{"n_layer": 11, "d_model": 512, "n_head": 4, "n_kv_head": 4, "head_dim": 128, "d_mlp": 2048, "vocab_size": 8192, "activation": "gelu", "norm": "layernorm", "norm_place": "pre", "norm_eps": 1e-06, "positions": "learned", "qk_norm": true, "attn_scale": 0.0884, "bias": "none", "tie_embeddings": false, "parallel_block": false, "init": "normal", "init_std_qkv": 0.0224, "init_std_o": 0.00477, "init_std_up": 0.0224, "init_std_down": 0.00477, "optimizer": "ademamix", "lr": 0.000366, "beta1": 0.9, "weight_decay": 0.41, "lr_head": 0.0106, "grad_clip": 0.5, "warmup_steps": 577, "schedule": "wsd", "decay_fraction": 1.0, "decay_shape": "linear", "final_lr_fraction": 0.1, "batch_tokens": 131072, "seq_len": 512, "doc_mask": true, "train_tokens": 734600000, "steps": 5605, "dataset": "wikipedia_en"}
MLP neurons of a small language model. Each row is named by its layer, matrix (up: input weights) and neuron, and shows model dimensions 320-447. Each number is 50 + 15 x the weight over its row's rms, rounded and kept within 0 to 99.
After each neuron's rows, "fires on" lists the tokens most often at its 100 highest values on Wikipedia text that the model never trained on.

L3.up309:61 44 56 68 85 70 48 62 40 43 30 29 81 40 43 29 16 42 28 41 71 44 66 54 40 27 44 54 32 81 50 51 60 65 39 62 43 48 47 39 25 71 60 32 62 83 83 50 37 27 26 57 54 52 56 62 68 55 39 66 49 46 83 34 42 50 41 47 38 81 59 62 43 54 44 43 52 49 43 65 37 47 25 35 50 43 59 35 39 54 65 72 61 66 60 51 46 76 62 22 37 60 41 37 57 69 59 66 53 75 54 43 48 18 57 57 49 53 34 76 61 64 49 47 40 41 81 22
fires on: ",", " |", " to"

L5.up543:66 58 49 46 46 30 21 54 57 30 46 35 35 47 51 25 54 64 43 55 47 33 64 54 42 62 86 64 35 25 70 61 54 43 33 55 17 63 49 34 66 47 70 61 59 69 70 69 56 45 54 40 47 66 62 50 57 47 64 43 56 34 39 78 27 65 34 39 46 63 56 43 47 63 68 22 66 67 41 48 46 68 36 47 19 48 42 21 60 29 49 33 38 46 59 53 39 55 47 65 46 56 70 54 33 56 50 72 68 38 52 34 43 42 59 48 53 92 32 33 82 40 64 69 43 30 38 56
fires on: " |", " in", " and", " of"

L3.up1125:36 22 64 57 60 55 50 69 35 40 29 66 68 46 73 61 43 64 41 41 76 51 49 54 25 58 47 57 63 72 49 64 50 46 26 89 57 30 23 58 57 56 93 53 47 44 44 92 50 48 40 30 47 59 54 62 50 70 69 73 52 41 46 54 41 59 58 32 45 58 44 46 50 70 63 53 36 26 56 58 40 55 26 58 33 23 76 38 37 50 51 19 59 42 48 51 67 09 54 44 61 59 44 39 53 59 57 35 61 74 28 34 35 43 39 59 12 73 58 66 67 53 53 33 39 36 41 47
fires on: "|", "In", " other", " career", " is", "Career"

L5.up569:46 45 28 50 71 32 46 71 49 39 37 48 57 75 68 45 50 45 53 68 33 43 65 39 57 54 54 44 64 72 66 42 67 78 43 55 35 38 63 23 57 60 86 53 38 43 57 61 48 57 48 64 68 61 39 32 40 77 46 77 46 77 48 61 64 70 45 34 43 57 50 50 45 71 68 70 48 38 43 68 24 66 63 30 52 51 38 45 71 70 22 27 60 80 39 48 62 47 33 08 32 70 50 29 23 49 55 51 49 44 50 50 38 66 67 44 29 32 50 55 66 36 25 55 49 40 32 40
fires on: "d", "s", "ko", " and", "y"

L5.up475:67 44 44 43 28 65 29 52 33 65 42 60 75 28 82 54 40 44 36 61 65 32 42 33 44 47 60 61 41 40 15 55 44 64 57 51 71 29 57 46 30 43 22 44 47 51 76 59 47 40 60 62 39 53 54 80 24 58 49 44 42 68 62 39 29 65 42 65 52 52 47 44 43 47 52 14 42 60 49 49 42 34 61 61 49 44 57 34 49 19 52 56 52 78 29 58 35 42 44 46 61 54 58 70 49 75 63 52 35 85 69 66 30 57 95 41 75 51 46 56 58 65 62 30 30 22 58 25
fires on: " |", "e", "l", " G"

L3.up846:64 50 12 66 49 65 22 59 54 33 34 50 48 64 24 36 65 59 38 53 52 47 54 82 76 52 42 69 54 32 78 70 55 49 55 41 64 13 58 29 35 58 55 45 31 46 60 74 67 68 50 30 37 69 34 33 48 35 71 81 35 59 69 41 58 52 45 67 33 62 40 46 61 32 12 58 42 14 48 60 46 51 51 75 79 57 55 72 51 22 47 35 52 32 27 30 43 77 69 26 70 68 36 69 65 40 00 51 15 23 59 58 53 28 61 47 73 40 59 41 57 51 33 61 30 60 49 21
fires on: "-", " song", "ge", "=", " Theatre"

L5.up1856:11 18 45 55 56 69 67 58 61 51 83 26 45 27 59 40 44 35 29 62 24 44 64 51 52 57 73 68 48 91 51 64 40 43 42 50 50 36 73 50 37 32 75 63 32 77 51 28 50 31 63 54 68 38 66 25 60 55 76 70 73 57 48 28 51 27 65 39 63 35 29 53 56 48 53 63 77 59 57 50 71 41 53 19 44 65 56 38 43 64 63 53 49 63 65 63 62 55 31 58 60 46 53 79 59 48 49 31 32 12 55 54 60 62 37 49 26 51 39 58 66 53 60 50 48 60 36 60
fires on: "s", " |", " named", " people", " children"

L3.up1680:39 47 64 36 37 46 43 75 61 73 37 49 58 60 45 49 58 41 36 62 38 33 61 63 27 53 70 36 60 38 37 35 62 51 45 52 33 12 66 41 29 64 54 57 38 62 67 29 49 40 33 47 60 44 41 52 62 89 44 67 73 34 67 60 36 50 61 43 50 64 63 42 53 23 71 35 25 72 75 62 50 40 74 47 42 68 49 56 30 57 51 70 46 58 45 67 44 74 40 46 70 30 41 51 25 49 46 56 67 44 61 57 54 88 36 64 15 63 34 63 94 36 39 46 34 49 57 38
fires on: "=", " had", " MS", "\n\n"

L5.up102:67 48 75 42 28 29 55 64 80 25 51 43 61 42 33 50 75 28 22 77 46 57 28 55 45 41 71 59 48 36 71 63 71 46 49 40 36 55 27 44 41 54 41 56 52 61 53 62 52 29 55 25 37 44 36 71 44 20 64 34 51 42 31 68 75 52 40 48 07 85 85 66 62 41 38 29 40 47 63 42 83 47 47 47 19 40 43 36 32 51 59 57 66 48 27 61 49 50 59 79 59 55 58 54 47 58 52 47 62 43 50 38 61 60 51 56 77 46 84 21 45 45 53 54 52 55 52 46
fires on: " |", " of", ":", " and"

L3.up814:46 52 78 52 55 64 47 60 63 61 47 45 54 66 84 64 42 46 32 51 52 50 56 39 22 56 42 29 47 75 15 35 51 40 40 59 38 52 60 44 37 30 37 65 47 46 50 59 35 46 34 85 37 59 34 55 49 43 29 66 37 43 63 35 65 65 52 64 55 59 60 24 52 44 53 15 46 52 48 50 20 56 54 41 68 71 46 53 25 24 62 70 30 71 53 80 64 39 38 39 48 46 68 42 54 50 43 36 76 60 68 51 32 50 51 60 27 43 28 33 44 45 38 36 56 56 58 59
fires on: ".", "\n", "s"

L5.up1178:54 40 41 81 43 42 42 12 66 48 46 45 61 53 53 30 43 49 21 67 57 71 84 36 51 42 55 35 40 43 56 44 41 48 37 46 33 55 52 41 60 47 37 41 48 55 69 50 74 49 24 35 55 47 51 59 60 59 59 55 53 27 72 57 40 35 66 47 42 65 60 51 64 43 92 48 34 54 53 71 34 73 00 42 45 70 59 53 30 53 63 44 45 66 60 56 53 19 38 49 49 30 43 76 69 47 23 67 35 23 62 37 61 72 42 41 19 36 62 36 35 11 44 38 51 45 52 55
fires on: "|", " of", " to", " by", " on"

L5.up1538:05 53 45 57 53 50 56 25 59 58 52 61 53 65 44 55 48 63 40 43 81 49 29 37 55 51 42 44 34 51 50 40 54 32 54 71 62 54 64 37 46 11 41 69 58 49 59 46 49 37 43 65 44 33 65 33 36 55 55 71 53 45 57 37 38 25 39 67 34 45 63 50 63 48 77 26 58 73 45 41 57 38 63 36 31 51 61 33 50 61 73 46 56 66 48 85 60 63 38 27 69 34 52 57 62 52 60 67 64 49 50 63 71 61 36 24 26 71 23 74 69 31 62 57 27 49 79 39
fires on: " |", " –", ":"

L5.up618:66 45 59 44 78 62 65 18 45 52 81 30 47 50 23 57 30 44 35 83 25 34 39 61 43 42 47 46 58 66 32 62 67 51 58 71 47 59 61 48 44 38 56 50 62 74 46 55 31 28 42 38 65 43 47 62 33 76 54 42 68 63 63 44 49 51 45 55 65 63 45 41 52 51 67 59 42 69 56 43 54 50 17 43 67 56 49 51 39 58 53 31 60 64 46 13 78 30 36 42 72 12 57 73 58 59 59 53 54 38 27 57 46 55 57 46 28 50 57 36 31 23 49 69 44 51 56 45
fires on: " |", "=", "S", " as", ":"

L3.up96:31 57 27 56 49 35 48 23 14 31 55 47 50 53 30 36 44 38 54 37 44 59 65 67 76 43 46 62 67 00 70 78 57 27 60 57 49 32 34 43 46 41 53 45 47 40 65 54 65 41 68 42 66 53 61 40 53 65 59 42 61 44 58 51 63 40 63 34 24 68 49 25 54 77 44 61 50 37 48 38 45 49 46 43 73 67 66 47 51 27 53 52 55 61 38 73 55 48 69 53 50 23 57 45 52 62 67 44 53 35 49 51 47 61 70 49 66 28 71 42 39 68 69 51 43 28 55 40
fires on: "=", "-", "wa"

L5.up350:69 41 40 57 53 74 80 87 47 40 37 58 72 40 62 55 39 73 51 61 47 57 74 77 63 60 24 44 54 65 48 56 48 18 71 55 70 46 32 71 36 54 47 57 51 40 47 42 55 73 54 58 46 49 63 66 55 55 68 56 51 47 55 55 31 52 60 65 58 83 58 42 48 58 51 45 65 51 41 61 30 29 65 60 60 58 71 61 39 62 63 51 50 33 35 58 54 59 56 51 49 48 28 36 54 50 61 66 57 62 25 80 54 50 48 55 32 17 42 47 57 35 45 46 39 32 67 46
fires on: ",", " named"

L5.up120:56 24 52 25 71 28 58 39 41 60 55 61 42 64 63 58 44 45 44 30 60 33 48 50 50 59 63 45 67 49 61 58 46 59 71 43 61 16 75 77 63 34 45 46 55 82 58 57 26 55 57 68 26 59 27 44 58 54 45 66 62 40 28 40 69 49 38 75 56 72 45 75 56 52 31 54 64 47 66 64 59 51 35 32 65 55 38 62 28 40 64 40 55 43 43 53 60 39 45 47 56 74 33 73 41 42 57 73 36 53 29 53 52 61 38 46 56 60 54 42 52 44 19 48 08 56 64 24
fires on: "s", " ver", " the", " o", " of"

L3.up827:25 28 52 44 49 39 41 72 55 62 81 54 64 45 51 47 69 42 25 39 33 24 35 47 28 27 59 27 34 52 57 46 58 77 30 59 51 28 44 75 75 60 58 30 64 66 58 68 35 49 34 63 62 39 33 74 85 57 39 73 58 42 53 55 30 53 41 71 47 50 41 41 57 71 66 56 56 63 35 75 37 59 50 51 49 30 51 41 39 79 56 37 46 52 78 61 44 31 39 37 49 33 62 48 33 45 55 55 50 34 55 47 59 39 63 41 35 55 48 36 68 42 31 59 39 57 68 40
fires on: " |", " (", " Votes", " throw"

L3.up402:44 49 49 64 49 60 63 38 47 63 54 40 78 70 46 65 30 53 50 52 60 47 48 48 30 39 29 33 30 68 55 37 90 45 45 88 31 44 58 67 43 19 69 54 49 71 41 58 38 63 44 70 64 60 24 74 46 51 44 30 44 24 60 81 41 65 57 58 59 59 45 35 62 53 71 58 36 70 88 63 47 41 50 34 61 36 50 45 22 50 89 42 59 40 48 77 65 58 40 70 73 25 42 38 41 57 48 48 49 43 53 46 41 75 67 62 59 73 64 25 65 41 47 64 52 24 42 52
fires on: "\n", "\n\n", " His"

L5.up743:35 30 46 40 25 49 57 35 40 31 80 38 56 34 54 71 31 63 33 43 43 62 33 46 50 68 63 48 99 31 63 65 74 31 70 49 26 24 32 51 43 48 49 66 55 81 70 44 67 20 44 78 42 62 49 82 46 45 22 57 80 47 53 67 53 73 72 32 65 50 46 57 31 39 57 38 58 45 55 58 60 41 54 44 55 44 63 40 58 46 63 51 68 54 47 42 36 70 30 44 36 53 54 66 23 61 40 39 33 26 41 64 32 55 50 60 53 64 47 58 46 53 32 46 32 58 62 49
fires on: "–", "y", ":", ")", "s", " |"

L3.up1645:48 46 26 50 49 42 53 52 49 71 50 56 57 74 33 51 68 55 49 43 49 57 46 61 75 41 53 72 60 44 42 43 62 39 39 90 59 25 42 20 79 59 41 49 47 46 65 43 57 32 64 48 55 62 29 70 37 47 08 33 50 47 57 36 58 37 49 40 40 49 31 42 61 58 62 38 42 80 66 53 65 76 73 52 24 60 48 67 69 38 30 46 21 39 79 43 67 37 50 38 36 46 34 69 44 38 62 51 25 41 23 37 29 38 52 44 18 60 81 53 57 39 36 55 35 26 37 57
fires on: " |", " Country", " US", "ick", "|"

L5.up857:40 37 20 39 46 58 21 41 54 23 21 34 53 59 57 33 70 56 33 53 66 93 50 52 73 36 46 87 48 38 55 78 58 21 49 41 52 39 44 59 58 61 45 65 45 59 56 62 48 82 61 42 64 61 55 51 55 59 45 47 64 66 31 70 23 53 62 51 65 82 59 54 51 36 45 65 53 30 54 80 54 54 57 59 34 69 81 49 41 55 82 33 34 42 35 51 39 76 40 47 37 54 25 56 47 44 25 66 54 51 14 58 70 54 55 41 38 59 46 30 49 40 60 55 49 14 74 33
fires on: ".", ",", "eri", "ties", "ing", "at"

L5.up1758:51 42 63 52 46 42 65 47 61 47 41 36 55 28 36 54 41 39 50 42 71 68 74 59 35 61 53 72 39 72 19 88 61 67 46 71 35 55 50 49 59 28 44 77 46 54 32 46 39 35 34 63 51 44 62 69 67 71 48 60 60 56 61 23 49 39 66 30 51 43 41 50 45 53 43 54 70 52 47 52 53 49 41 29 43 56 33 58 58 47 54 42 61 55 70 52 68 42 36 61 59 26 66 74 65 64 55 25 68 33 57 33 55 64 56 64 44 49 39 44 51 32 36 41 47 69 80 44
fires on: "-", "est", ":", "s", "d", " |"

L5.up314:37 56 77 42 61 25 45 50 58 48 66 54 48 80 51 35 50 39 43 19 32 58 62 41 53 36 39 46 25 53 45 42 61 54 17 68 63 41 51 51 63 47 63 45 46 63 54 27 60 43 45 78 60 58 65 39 47 86 32 61 48 51 91 46 60 54 48 47 41 76 46 54 44 72 48 66 82 13 67 44 54 60 68 20 52 49 74 57 50 56 48 39 41 45 72 41 92 38 31 62 62 54 50 45 51 33 44 51 78 29 38 30 50 44 47 52 10 42 46 55 60 36 44 74 20 35 66 42
fires on: "s", "ets"

L5.up938:32 44 41 57 59 48 53 78 53 27 32 51 63 31 34 53 34 48 41 37 61 61 52 50 82 63 59 47 46 73 36 64 41 45 41 64 91 25 59 38 14 55 33 68 50 61 82 51 59 61 46 65 40 53 61 70 79 53 15 71 74 41 60 64 49 47 48 72 49 70 68 41 85 38 65 62 47 65 46 74 48 35 42 50 45 54 39 71 43 35 60 35 42 53 43 36 39 89 45 41 48 25 30 47 75 53 39 55 44 56 76 41 62 43 52 75 50 00 47 56 58 38 30 49 78 47 70 44
fires on: " |", "n", "ian"

L5.up1627:47 22 41 56 10 32 48 44 47 38 54 35 64 21 43 36 48 24 35 30 70 66 80 56 70 27 69 48 44 29 48 75 58 46 23 53 72 52 54 74 35 56 46 57 62 94 28 47 62 53 55 73 65 53 40 65 79 52 66 74 71 62 80 35 61 28 37 56 55 50 73 57 60 72 58 51 24 39 32 44 43 37 39 64 53 66 59 59 51 51 54 27 37 52 28 49 25 56 50 39 27 52 25 79 66 58 74 58 33 24 46 33 34 54 72 38 40 24 38 47 49 41 53 73 38 38 61 07
fires on: ".", "ach", " to", " 18", ",", "gy"

L3.up35:47 45 64 55 58 58 22 56 34 55 55 49 39 57 70 24 69 57 55 69 43 51 32 55 69 60 61 53 35 56 22 61 38 50 52 67 49 21 55 36 38 47 38 63 38 58 71 55 52 41 54 88 65 36 47 52 44 54 49 73 66 36 45 55 36 20 61 64 56 61 51 63 63 71 83 67 37 56 35 53 49 48 56 38 58 54 63 45 45 66 63 47 66 54 68 66 48 41 29 18 54 40 35 43 52 29 41 74 79 31 74 71 52 41 51 34 19 61 60 46 71 54 48 62 35 55 60 57
fires on: ":", " –", "\"", " by", " -"

L5.up169:49 67 56 47 81 79 47 59 50 43 39 45 34 63 44 49 39 47 44 51 56 60 47 55 57 46 44 62 45 70 28 54 46 42 53 74 47 39 52 68 23 34 34 35 58 60 54 69 33 61 68 79 35 76 45 67 49 77 51 45 52 51 70 74 37 60 23 63 72 41 52 71 49 45 04 40 62 53 79 51 13 48 37 53 68 24 51 55 42 48 53 20 33 38 45 54 39 62 22 36 77 49 50 45 69 63 35 78 39 55 82 62 52 53 41 35 49 17 37 42 52 53 74 29 18 48 41 68
fires on: "s", "r", "e", "l", "n", " in"

L5.up1089:29 54 39 40 47 81 63 55 47 48 77 42 47 31 56 24 37 57 42 19 45 57 59 26 56 32 40 59 48 24 62 48 70 59 38 51 49 57 74 76 41 60 45 31 39 76 76 36 57 45 45 24 42 62 50 52 74 54 58 45 37 65 55 48 56 50 50 61 74 89 55 45 38 70 41 69 27 31 61 58 50 19 68 61 73 49 72 53 47 55 41 45 45 41 23 46 67 46 39 66 59 34 36 65 46 34 88 62 61 64 49 47 85 65 56 55 48 11 62 43 72 72 46 68 44 24 29 49
fires on: "'", " was", " 2010", " 2012", "g", "pp"

L3.up1079:50 39 38 60 56 18 25 74 57 51 44 55 50 52 67 43 38 58 56 54 71 36 56 18 80 29 36 50 43 56 52 44 56 33 27 56 37 57 73 39 34 39 44 35 36 29 24 65 53 24 85 51 61 46 50 62 45 80 45 29 99 43 64 55 49 55 97 42 41 58 53 10 73 50 48 67 34 42 84 48 35 40 56 21 59 60 66 59 30 39 74 58 70 51 39 65 71 50 45 43 53 58 46 41 27 62 48 63 62 48 41 51 59 76 55 46 38 39 51 69 41 47 70 45 62 31 56 60
fires on: ".", "\n", " was", " is", " The"

L5.up89:59 39 57 42 37 74 39 61 57 54 50 36 63 31 07 56 58 51 41 28 66 51 47 33 48 58 41 39 86 55 49 38 41 50 71 58 38 46 53 32 47 59 51 42 56 45 72 74 41 50 36 79 33 56 58 57 58 48 71 77 61 68 78 57 63 42 46 55 65 70 39 44 54 57 53 30 73 41 66 71 47 40 66 57 68 44 62 39 38 41 73 43 64 52 55 49 50 47 50 70 57 53 52 40 42 53 61 32 50 56 68 62 55 39 19 54 58 67 67 44 84 51 35 69 43 30 42 21
fires on: " of", " Cha", "-", "em", "w", "aker"

L5.up1361:47 44 56 51 44 62 74 25 68 55 72 46 42 64 44 69 35 38 36 53 52 35 41 43 46 46 70 46 81 53 54 82 51 53 71 77 73 44 58 49 38 62 61 36 66 42 53 47 38 36 60 50 33 45 55 73 63 59 60 49 76 27 35 60 45 34 42 63 62 35 43 38 55 73 49 25 54 72 56 70 48 45 38 43 56 61 59 52 44 46 51 18 54 57 53 88 39 59 33 55 47 37 44 94 62 68 78 28 35 72 44 67 34 53 39 45 32 70 67 43 40 33 65 47 47 20 49 29
fires on: ":", " 3", "ly", ";", "45", " |"

L3.up459:50 29 31 67 25 82 63 38 35 38 71 71 64 48 62 70 72 31 40 34 25 58 63 58 80 37 71 50 52 44 62 42 50 50 58 72 31 33 49 55 32 55 34 39 28 63 58 58 52 59 48 50 38 48 16 56 48 83 41 63 66 54 61 46 41 29 60 78 59 68 75 30 51 60 69 46 41 62 38 21 66 45 28 57 38 09 54 54 47 75 71 33 46 69 74 54 25 37 50 46 38 06 45 68 59 38 46 54 65 37 32 78 40 57 58 35 48 41 55 33 55 41 42 50 39 51 37 38
fires on: " |", ",", " –", "–", " -"

L3.up1845:73 22 59 42 46 70 63 43 66 45 55 36 65 55 23 41 42 48 34 64 24 56 27 60 64 47 54 82 50 22 57 47 82 60 25 70 52 43 29 66 63 81 49 69 52 58 66 43 35 41 37 52 33 61 46 22 56 43 59 53 52 77 60 35 54 60 49 57 48 79 60 48 71 54 49 62 40 42 36 74 68 42 30 57 35 41 60 52 40 46 48 46 16 57 47 43 46 52 62 60 40 53 34 80 99 64 43 42 68 49 12 62 35 43 68 74 43 47 55 38 43 41 74 51 39 38 69 28
fires on: "=", " |", "ho", "li", "po"

L3.up825:60 34 59 50 32 09 50 55 42 52 33 38 44 29 55 38 31 52 28 59 32 55 56 49 64 39 39 43 79 31 87 52 56 56 71 53 37 46 39 52 40 49 73 72 51 75 56 51 22 66 37 48 40 58 43 36 77 61 73 37 50 52 66 49 55 66 45 46 53 59 23 48 46 41 53 59 25 41 38 46 43 65 33 33 65 27 32 28 44 53 41 73 50 51 33 45 51 26 51 57 49 49 58 51 62 54 71 47 70 54 49 46 56 67 38 50 41 43 55 45 35 49 61 31 31 52 32 58
fires on: "on", " and", " in", " to", " information", " released"

L3.up1872:68 46 60 66 40 41 54 31 45 42 67 74 45 69 44 47 41 44 62 51 72 74 75 45 59 39 47 23 56 38 62 55 56 32 51 31 53 54 76 48 44 55 23 45 53 51 69 67 52 41 59 57 47 68 53 42 53 53 45 84 72 57 52 76 20 28 47 45 61 64 46 39 42 50 46 63 59 62 63 44 58 55 40 59 54 68 68 53 32 48 55 41 43 44 45 54 74 32 31 37 42 48 39 66 34 33 42 64 55 50 39 56 60 76 53 47 22 59 54 47 75 29 29 17 40 46 49 47
fires on: "s", "o", " October", " of", "har", "ja"

L5.up66:44 26 65 55 75 69 44 31 47 62 69 23 70 28 46 70 21 51 52 26 62 59 46 59 39 47 27 74 60 16 58 42 56 54 65 69 50 67 30 50 34 53 59 45 56 51 62 51 36 20 44 44 57 46 66 60 67 59 44 47 70 56 57 26 40 40 72 55 70 45 40 44 62 53 45 40 39 27 59 63 63 43 42 81 58 44 31 38 43 55 65 59 33 72 44 50 46 69 56 68 62 29 23 59 43 73 75 38 07 38 55 66 37 51 43 70 42 50 68 53 51 63 42 72 59 53 55 54
fires on: "|", "'", "–", "ly", "-"

L5.up2039:46 57 38 52 55 43 41 20 78 34 55 61 61 40 36 50 51 31 01 20 76 53 77 23 51 71 21 34 58 59 76 77 54 38 17 66 43 70 50 69 30 40 66 77 37 48 64 32 61 61 27 39 59 47 67 42 50 62 34 61 90 61 43 60 50 37 57 77 35 46 42 47 41 70 57 59 40 53 27 43 66 65 48 52 17 46 62 81 52 57 66 42 33 56 44 73 66 45 19 64 62 40 19 56 65 55 60 72 36 57 51 31 54 42 62 44 87 64 56 39 57 42 75 33 58 59 60 57
fires on: " of", "-", ".", "ia"

L5.up1206:52 56 34 68 41 71 59 32 55 46 31 38 51 55 44 45 50 46 44 37 55 53 67 52 58 41 35 30 32 52 41 18 66 87 54 39 43 59 62 41 50 54 39 60 49 55 37 52 41 30 64 47 25 38 56 43 40 29 32 52 42 65 73 68 60 67 52 67 35 75 56 55 37 61 43 34 67 18 66 47 40 51 29 39 73 52 46 39 56 64 29 64 46 60 47 89 64 24 49 35 69 43 30 31 56 55 53 34 23 36 37 56 55 65 58 77 63 56 45 47 71 31 46 34 19 74 50 56
fires on: " and", " Luc", "s", " for", " two", " Ross"

L3.up575:35 61 62 29 49 39 70 61 52 56 39 41 40 47 65 31 56 69 53 91 19 44 52 06 60 38 68 62 62 31 55 48 47 29 73 74 39 44 21 61 44 86 29 44 84 50 45 56 24 35 43 73 49 37 42 43 53 52 70 53 32 58 33 55 43 45 61 63 41 79 61 60 56 53 40 34 49 52 63 40 58 27 45 35 39 61 50 33 58 60 35 44 47 26 63 35 54 46 87 47 66 56 49 50 52 59 33 30 31 40 49 47 52 48 44 47 48 41 45 47 53 23 45 66 29 49 47 40
fires on: " number", "igi", "ship", "ified", "ition", "able"

L5.up1236:60 39 52 50 39 29 49 57 46 58 44 50 51 62 59 65 25 65 25 26 44 58 53 40 51 61 47 22 68 54 60 52 47 36 39 41 65 26 40 32 58 47 51 49 67 59 71 68 55 35 64 68 63 40 47 23 77 81 52 53 53 63 76 49 42 40 53 43 34 42 44 52 51 66 56 81 50 50 42 60 53 31 33 29 43 39 80 41 65 49 57 69 46 41 45 59 54 12 23 34 41 13 49 57 44 55 54 15 72 76 46 39 53 49 80 64 24 48 54 37 55 73 49 33 28 52 47 31
fires on: "s", " and", " 0"

L3.up856:24 32 40 71 54 82 73 27 35 63 70 26 72 37 53 35 69 44 21 32 33 61 51 51 42 47 20 27 38 44 61 29 51 60 41 56 56 39 43 71 40 61 62 00 67 52 35 41 45 17 46 68 52 41 43 76 54 49 55 65 43 49 55 20 48 50 48 74 65 50 57 32 67 70 33 64 46 75 47 41 37 58 16 68 50 24 46 43 72 61 51 49 49 28 68 53 39 41 68 58 64 22 55 70 69 69 48 28 46 44 50 48 32 27 63 85 51 48 55 45 86 50 59 64 62 56 48 50
fires on: "|", ",", "-", "ered"

L5.up1663:49 35 41 07 45 37 45 40 38 71 41 67 46 52 93 43 31 39 57 40 48 57 54 48 58 47 53 49 50 65 31 67 46 36 21 56 46 63 65 39 51 46 51 23 39 37 50 33 36 61 47 59 40 49 42 97 89 51 17 50 56 40 51 61 63 32 52 54 67 54 62 44 58 46 47 82 43 26 41 49 55 39 61 61 28 58 43 61 43 73 52 40 48 47 39 47 24 43 66 63 20 56 40 47 61 56 67 27 33 36 62 29 33 57 28 61 31 45 53 68 46 74 57 65 61 63 48 63
fires on: ",", "leg", " ne", "\"", " to"

L5.up1275:46 41 46 07 62 34 40 48 51 51 66 15 56 21 48 27 37 56 53 34 32 46 45 39 69 75 45 55 52 26 69 38 38 57 24 67 29 82 71 44 61 50 66 72 47 64 27 28 62 50 57 62 55 59 64 55 64 24 55 58 33 64 55 78 48 36 61 58 14 71 68 42 43 64 45 30 77 26 76 71 32 62 45 44 58 55 59 40 83 62 78 46 42 64 47 76 50 39 49 37 52 62 15 44 56 41 44 67 57 56 72 71 72 53 50 45 45 47 71 50 82 50 84 44 67 61 45 48
fires on: " of", " and", "y", " for"

L5.up1931:38 19 27 49 38 25 55 64 31 54 72 54 31 34 21 54 37 41 36 29 61 73 50 54 43 41 52 62 72 55 54 27 45 40 36 46 41 53 22 50 61 45 32 25 52 49 53 27 43 39 38 40 44 50 35 55 44 59 73 47 72 44 37 09 87 23 58 43 45 30 52 50 50 43 36 63 50 31 61 49 64 15 52 46 58 51 72 48 36 62 74 48 48 33 40 80 37 86 35 58 37 43 61 78 34 64 66 70 36 23 32 55 69 58 33 61 57 52 53 54 53 40 77 43 29 46 37 61
fires on: "-", "s", " |", " Th", "uc"

L5.up1889:37 40 70 52 53 64 38 44 48 26 65 70 62 45 65 90 68 33 42 62 49 35 43 52 43 40 65 27 69 22 57 49 72 35 49 38 55 41 73 46 32 36 53 53 29 57 53 60 47 56 49 82 60 46 43 37 52 29 34 38 59 54 57 61 56 14 74 42 68 56 44 29 58 44 50 40 32 56 86 58 56 50 46 26 52 67 61 22 47 81 67 17 54 57 45 41 55 36 55 45 61 49 43 44 47 64 42 58 65 19 27 70 50 49 83 52 47 55 44 47 52 51 74 54 58 32 45 59
fires on: " at", " from", " of", "000", " 800"

L3.up1602:69 57 53 27 58 55 80 45 37 46 43 46 53 63 17 41 46 60 43 45 27 67 33 76 88 54 60 77 46 24 61 36 42 55 57 48 32 39 44 48 76 66 22 48 34 35 61 42 49 58 39 30 33 54 45 58 36 49 28 61 63 57 38 80 89 58 54 63 58 65 37 63 50 63 35 50 70 30 57 48 63 60 76 33 48 22 51 57 92 51 43 45 16 59 53 68 56 28 45 58 26 55 24 71 54 35 71 47 68 17 55 54 40 74 64 69 50 69 44 41 68 32 22 27 46 52 57 54
fires on: "|", "p", " |", " (", " Power", "up"

L5.up1424:55 42 46 69 54 52 85 39 65 44 49 47 46 46 27 36 57 37 45 62 71 57 56 66 37 34 37 21 60 34 42 48 45 59 38 52 41 59 57 39 60 78 61 69 53 50 38 65 31 65 45 42 73 55 71 25 55 56 46 57 75 67 39 48 49 58 44 62 29 54 32 49 55 81 20 44 57 50 15 35 58 63 44 45 22 23 65 32 46 61 53 56 49 77 26 71 34 50 28 18 28 46 74 67 55 59 70 23 46 71 60 70 25 44 69 65 55 41 55 34 65 26 59 16 42 26 66 41
fires on: "ed", "ing", "ng", "led", "r"